Part of a small language model's weights.
Size: 10 layers, width 448, 7 heads of 64 (1 for keys and values), MLP 1792 tanh GELU, vocabulary 27398, 33.5M parameters.
MLP neurons of a small language model. Each row is named by its layer, matrix (up: input weights) and neuron, and shows model dimensions 80-207. Each number is 128 + 32 x the weight over its row's rms, rounded and kept within 0 to 255. Numbers have three digits each.
After each neuron's rows, "fires after" lists the tokens most often just before its 100 highest values on Wikipedia text that the model never trained on.

L5.up119:129153133190106099131168092151149111115157124174155073113185057120117101099104156145078119101137150134108078166169089072141110146143074161148087163104168158142122096171093182120138099133101095154166159138111121130099117094106204126129134128101090096078095143131104138166137131149104152098119183170161117110107149155124168125122126115086142119139160134141081146104113111092183132170121
fires after: "1", " ", "0", "3"

L3.up1076:098119110085129128194119150126122104127190070172082173118133116081122143101127066140107135130160114143124142083072125155099117137171121129148184130136129193087144190186143042159098137128096086081113144130161130126107103104099035073126120136086182067177109127108053137156166116109163111131118117126193158099113119114120075143191091154237155115117166115129130118143122143181170138182174
fires after: " and", "\n"

L3.up1445:121116104119097105137175167087172129125107125076127166152143120066120142107102124160117145107141122122119167105129123078106146151138133119136157125145108164153127192125137087088178102127133144131116186123106112120099106084149050131107102115127111143197125159111115093194183156128155105137111063128068185123093116107124110194099103083136175117102136164111118132140159123119182062170117
fires after: " and", "-", "8", " but", " had"

L3.up874:126126145155128110094103083071140163154123165176069136172131145138105189140125110091144130088147129144093094135131114133099172118130163133150145096170124048104161098115129143131144050085137134146148150103154080115119122174079105106132146083084146097156102157091121160159151107125125122130134085177146066019102105076128125182100107150134094095141156118150120072123137156172119146157158
fires after: " the", "5", "2", "-", "–", "1"

L2.up276:129125130184096128099144083110106162105154089114137119078086152106139145130044092143099125149139116022115149167137105104150100150071109182137199132132167168138123125080178128099116109138119132124115187129069143098119111143153109151149163161159117096138134193174123096091087117144141158154190110111076140080066130104092196106134111221154131112166079129120120147140071100170095130092122
fires after: " the", "\n", "-", " (", " The", "The"

L5.up680:077098123151078112103146164140143147109185117119190125121184146123131123115116121079121131152165165089101111102174129136161108079078198080137160064131071163102173145167146204138132164082126122140091142128170134128147098135082121147121175112063075108113129177175158114207138154131096141166160119107127124130099103173134062093121178067129137152116159165116180126095111192132156022128101
fires after: " ", "2", "1"

L2.up249:116127107120168199134140142127086109141138175118186116098091134132063128139141122136093125142187046086172072113116146159128103096151157135155113088128094117107143078144121116076107104097080174127163112162130099154130102149171171142157079130145069076116135169109129077148086102148121135170184075127133085173059115073102114120103150124205150122092148139126142142118139095091151191190128
fires after: " and", ",", "1"

L2.up601:142100131096102126156109126134182079164135161088105105106048125119108114111061174180130098141059201110144140107159170139088157118117147105115097060135162111160139123176160141084182084152093141099142076090173070150148154106145138131112130078175137118130129114143126123154176103137081059120166117166115136136097174194114101143139152093126090142134136181093135109105202121145174132152131
fires after: " |", " the", "-", " was", "|", " a"

L5.up214:154174074124118159057188093061158103130104182125050142168192164131100133211087147130078143168104159136119164128141140104100133155128146073157187142126176078069125096119066118118104136106218174135124124087116114143184136187097140072160138082113090123126108115099135191085118129117110203201124176144142181140074121129150189165151120124119070153074124120185106094066114108160137135092180
fires after: " |", " ", "1", " United", "0", "2"

L5.up102:073153143175145211124157164085176118181108126123148069133117120134164177120084110086159122122182126139163074082147123134097116100141091177163133091146159118146142080128090129132084114118133137155102120095162052176109099117140130126182107049108119146107121194212108146144120141119167151139164096158114164098058091113029145134083103133153094141152072123151101159100089098027130084110102
fires after: ",", "\n", " ", " and"

L2.up1359:132142125115094175095097102170117137085140166149149076086155108138090128107109123083139108085084127174149132149128108165162100131171081098158129154081077094084142041128154189118139072117165106069121096164111182133121103151147099117099131122146129148103178102130108122098147130097125095068129140116109161119148093135162134186129063189129086089115122175087112166196122098060137076138188
fires after: " of", " the", " in", " on"

L3.up821:090137107143086106123114154102131111114130104110135210068145120081070159093063097106124096155112095160111179165107123084146120146096128141182139146093148114075192119142106097114094133118096121069130124106138085181191115137161150071108111134140130045068114141131166125081168140149175142116135135135081086137141147157175099111111150117131144112121097129173139121130175172135127161169197
fires after: ".", ":"

L3.up80:118113110111118130085112102120068099153122186111100133106180123161093134087143174073135102115141125132113173131170159101141159133082138204143099126084195091108092065119161115069125105100091039100123187127089133152202131147083102117175203150105106161153126102099144155063160092078136122144100143089148166116104129125103134255163148129090194155146123108164155097078110153171107126147123
fires after: " ", " (", "1"

L3.up554:138109173128198114140144046153128089101092092094096162104094114126109131103121135122099112074123057141146115154105153146113081088111138120154174143163125179155076171170101112128115135096095133068138118100163105155039080110137165150126142087074125146044170143100106157100150150077133108090145093176154134094103093143105124085141144149074131153097126149112160163135097077072095115149153
fires after: "1", "3", "8", "2", "7", "4"

L3.up542:134119155115144160096149081135159149159120138130171130147071128126138081112109146162073176125132167085157096126180120130116069120143091150116195150103121102172085216156144143172166151106139141120061176104120112147044136137136115151137171099124124160137137144101054180100105089183125127120159108090150149082079102172111119075126181149089115103090124136155118160087150090084072145159131
fires after: " |", "1", "2", "3", "8"

L3.up1688:151080084089137139120129182134160158163133105097157127125133090133062093112074164174106171152175155112147146243128151111141192153119153138193166146067107099143133154051141096152127157098151164176163107175146125156109127161204082111127137162126150093124134132071176101110144138122105090127093131174135173121156117135146112137110106132127152117156126151073147069051146145148174121124137
fires after: " |", " "

L2.up1773:139121156125131160073118138121139180150158071125126158144060131084182082103117139145113145099170115108154153126144173139092195140062088107143130129082112126149171142172159104130207118166113109026122135135111129191163104135124086159092097091113113122145114112150121159111103083157096140163142108115120158159091096163101123106114140136099122151118122148082083099103198128118155144144113
fires after: " |"

L3.up558:185090111145149115168032137145161138079129119145116110084132155092138179096089134085143173135125155090131115178129131075163236081077128142116114142068129114116185068151140129117155122129153140071085123148121126132143122138147111118072166163134101125185154093133114127144120174184128138170077093075114145093066058171124184191129115121081091097162197138100135076117152126159175167186158
fires after: " |", "'"

L2.up1357:155148135104155166090141033119141099092173123116087049111114104101137117132144151149183122082093154098073053158121131126132165135135084144133124119102130130096110065115190125088163118076129145109143142168099154118065084108156098114092098083151106135150122149129093128092066127133119097098106137126093166080089163125127141171118097110077118071122106199126101163129113139109140113121116
fires after: " the", " a", " an", " newly", " un"

L5.up624:116119186135149075156181092150119129102150136081126158104088151140071182165210124054115124147122134137184132119121197137153170129143155179149138162101141137123098127194170161140138115113142135089136146150149089174103113110115134110079205128120108148122151141119116144084113127065166177140107131092116165087076138139158087141115125101106088134099115114122170185139122104098139200061153
fires after: " ", "9", "2", "1", "0"

L2.up1528:158204161096134135154091166120104102062144101191177116064113172083113097130180109133112138110128108084141101155154147145083102107134132050063087112104157146095160184101116124106121086081113109121104108107058136097190100149075163131099126112147126102097119179108081136110138145079096178160144169124161113124157176123147113105102132124110145127132112096166151088162137118140175145121207
fires after: "\n", "-", "9", "8", "2"

L5.up1633:085155169075101172106097127160115120117156113161116126143106201123102149121150154100130115152187116142146157107125135125120068093175157132145111080145124145097130217180157116173176102100128116129078103135127127150060147112099137202107185133135117128109150143079169130118182143126128170139174163118205124095139157112134115146119053189107135098070083124189149190162088144082208120142185
fires after: "5", "7", "0", "9", "8", "1"

L2.up979:207106150118130081110120090126143176098110160164125187065135120102180096093103109155072174156125119071162169154158124114117136108155195102045131114038101166137160058122105159198156163168148109163110114139117154132107103093206132130130202141101092090105171148105087127156119105131124154112112151111133154150111124096128136106097103112096147174205090089137141082132144155110108123118153
fires after: " |", ";"

L3.up1464:123139201107067083142098145158087091148161120147056155183143128141128172079088162132057191203166160095112125177156092072150119151098146159114130153145108167151161124123103125145098096146159084121106172069124128114203146105068166165159186160068108160133145167062127165140134117109147122138186128163079105135123114089079124133169154135134118089133146125178096164156139130127114233098170
fires after: "\n", "2", "|", "|---|---|---|---"

L2.up1553:157087116157140164142214140089145153158137132160114092089073162112156126189132149100111147086088086108131083112138103129140119135124105089153136096158153124117105114163107123096125149124118217136160146157114170124158086078139116056058140094162141113084137127118151145095092118158132020108088136138134187123113177176169080155151140125134167184149132095081105092136160168101136149096156
fires after: "-", " a", " un", " an", " most"

L3.up275:135135119125097161150111122168148141097152133174147138098123122112123174055082086128179143130144102139095093122088077115115125140166094096152145108152097144126112093172142142095110198138048150091089142121135149153154129161109094098162135135129118140126162144057120135129156171096051113151166210118121151089154108121114140116156133174125161096173136154140138109154172076166096134129138
fires after: " in", " of", " from", " at", " between"

L2.up852:156100185166132090084123102156088127089160140110127107138104119085153144158106140118102094074113124110138137167182110134087165115134182164124136182126172144148144133142123092156145099094101146092116093166135138137227144112208133205088161080146070123122111163099152145122102093160094038097114128070140200161109124103134113139127049107094116138078166171095154194128112113077110141138137
fires after: ",", "1", "\n", "0", "2"

L5.up136:089091112167118100179109097142151108030120136060077081154123101151127103133155155181061063161119127098164127127139124133136096101081086109106120108139183155075136123201137111100135141094150103132137119093164127109145081141087128107226159137088105111133118145118179137198172068169135120122100134102071171169104134145154193141194116122065090113092149126146083091084160120169086135152135
fires after: "1", "2", "3"

L3.up805:065131136061140103138176119127175124133111099091073129106159111087157131122105142167099090094167128134132124090169094097088155175159077151196104130100159166094114136107126063161174156125125157112095118104164129090061130090100150073151120123126116101099103167125113124112190140090132098172100136114093100173082004108094095080163126124140220124144102103155084131090150136150178154126162
fires after: " and", ",", " that", " but", "0"

L3.up847:182148139099152134140142148158144121087184084150065136137149150157137172145060137144080205133103093110124052178172095136113088181114100129148107151150149115122169097109083156121142102173147114148098145148130195108138129180121111075159139128092105167124148139140140084109181153104136142129107137109150096144121036085120171090164136145097115082114073118185156114123149133132076127093180
fires after: "\n", "|", "District", " |"

L5.up467:159102110126167083141159137087125137137133096043067123044121149099089123090165158173097126095152111081124142098121116126123131108139060140085103100136137065131171110114100163136184136134068162055149126152059145099173140101186114147156101054112126129113151081072084135093133095100121120081117107105141157130087122132090165086120084087179125125103094137115085095117139085117177139136073
fires after: " ", "–", " \"", " |"

L2.up430:131089195133126124164046158106065065151167093124165121144121148098104136129173111134139141133130078107132204115097207122100098179213144180141158124113086153108168134181083152143167117120104059087090164105133143131091084101100112115116126123154114161071127123097143148106135171172132094191124065066140095120140038136069100151094107112188126120135153123151142155136091088126139192089124
fires after: "0", "5", "1", "8", "9", "7"

L5.up676:162101114119143109144078108150131133162115127141128151149117145116158165136074162175059132061085143091078117145100137134147192139103123146162144142057126093172137086131111144156144134114149146149115111131192130136092107094147164132137144156140084110112150163098159173161105109109094064105135183100165133117121196104122151117149096110121125116121203140064155134084117108180092097172140
fires after: " |"

L5.up134:128112144111182090125149154100155131132081134150160095123107119098130128185157167136127131087098155087116107118162113130111092118160131172130112124048176148148085104196113152096145141124123125136141182163097159148145082102110167140147146132107077148147120135095102114187141096134139054119134143109182197088096105194180106168072098136122149137050107169122110071156116052136091066174156
fires after: "3", "5", "2", "1", "4", "0"

L3.up656:156097170150133061142093111139146129096112103102107103094136073155139118136077103176081131182138154141133162119107106104165093118109168089173104157122174159057131084051135125184088132129122108113125164142112127158121085072091098064098131135132153054113087150144175152147136125104175138119122118135121084183064107132081205032130127142124171190139096103150161128137180146096208150076111
fires after: ",", " .", "."

L5.up759:075161178112111117118179121199126122143127167107158122136133114102151106058098075078127141104125154111138122161135085145128107141137148081134161139106125100104115086112144139155118109124100114119078130158188060074148073146143111125110113123120182125156117161145130134124138148058082123141145140143119102221097123190138070185152147164128069143185096136123173147132123192199114102131124
fires after: " |", "2", "0", " following", " the"

L2.up450:142107171140062161129129118170146113138127072065103105102160175098141172136115122095121113111131137161131116146082104231156165168122158078150109086087171151154156104110140123116135079124149155065129150165105164159164138099126132148059144191138158131129113159132142191117144149132068145082107148142056121157179110121171179099145105157115137119155080103088094172099134129147117129144103
fires after: " the", ",", " of", " such"

L2.up594:130205113109152169127207152121139147142116095162112114169180165150141126160145111128190105093162112140166162156094156165186098154157125139113076130091185154089170123114163046094120134088111186079121131127062098160107106107122159052202136153147111104076152120113140105169148110099162161159104168158125165106136117199134122131173100186091120100025112090119143122049139128083148107117082
fires after: "\n", " |", " United"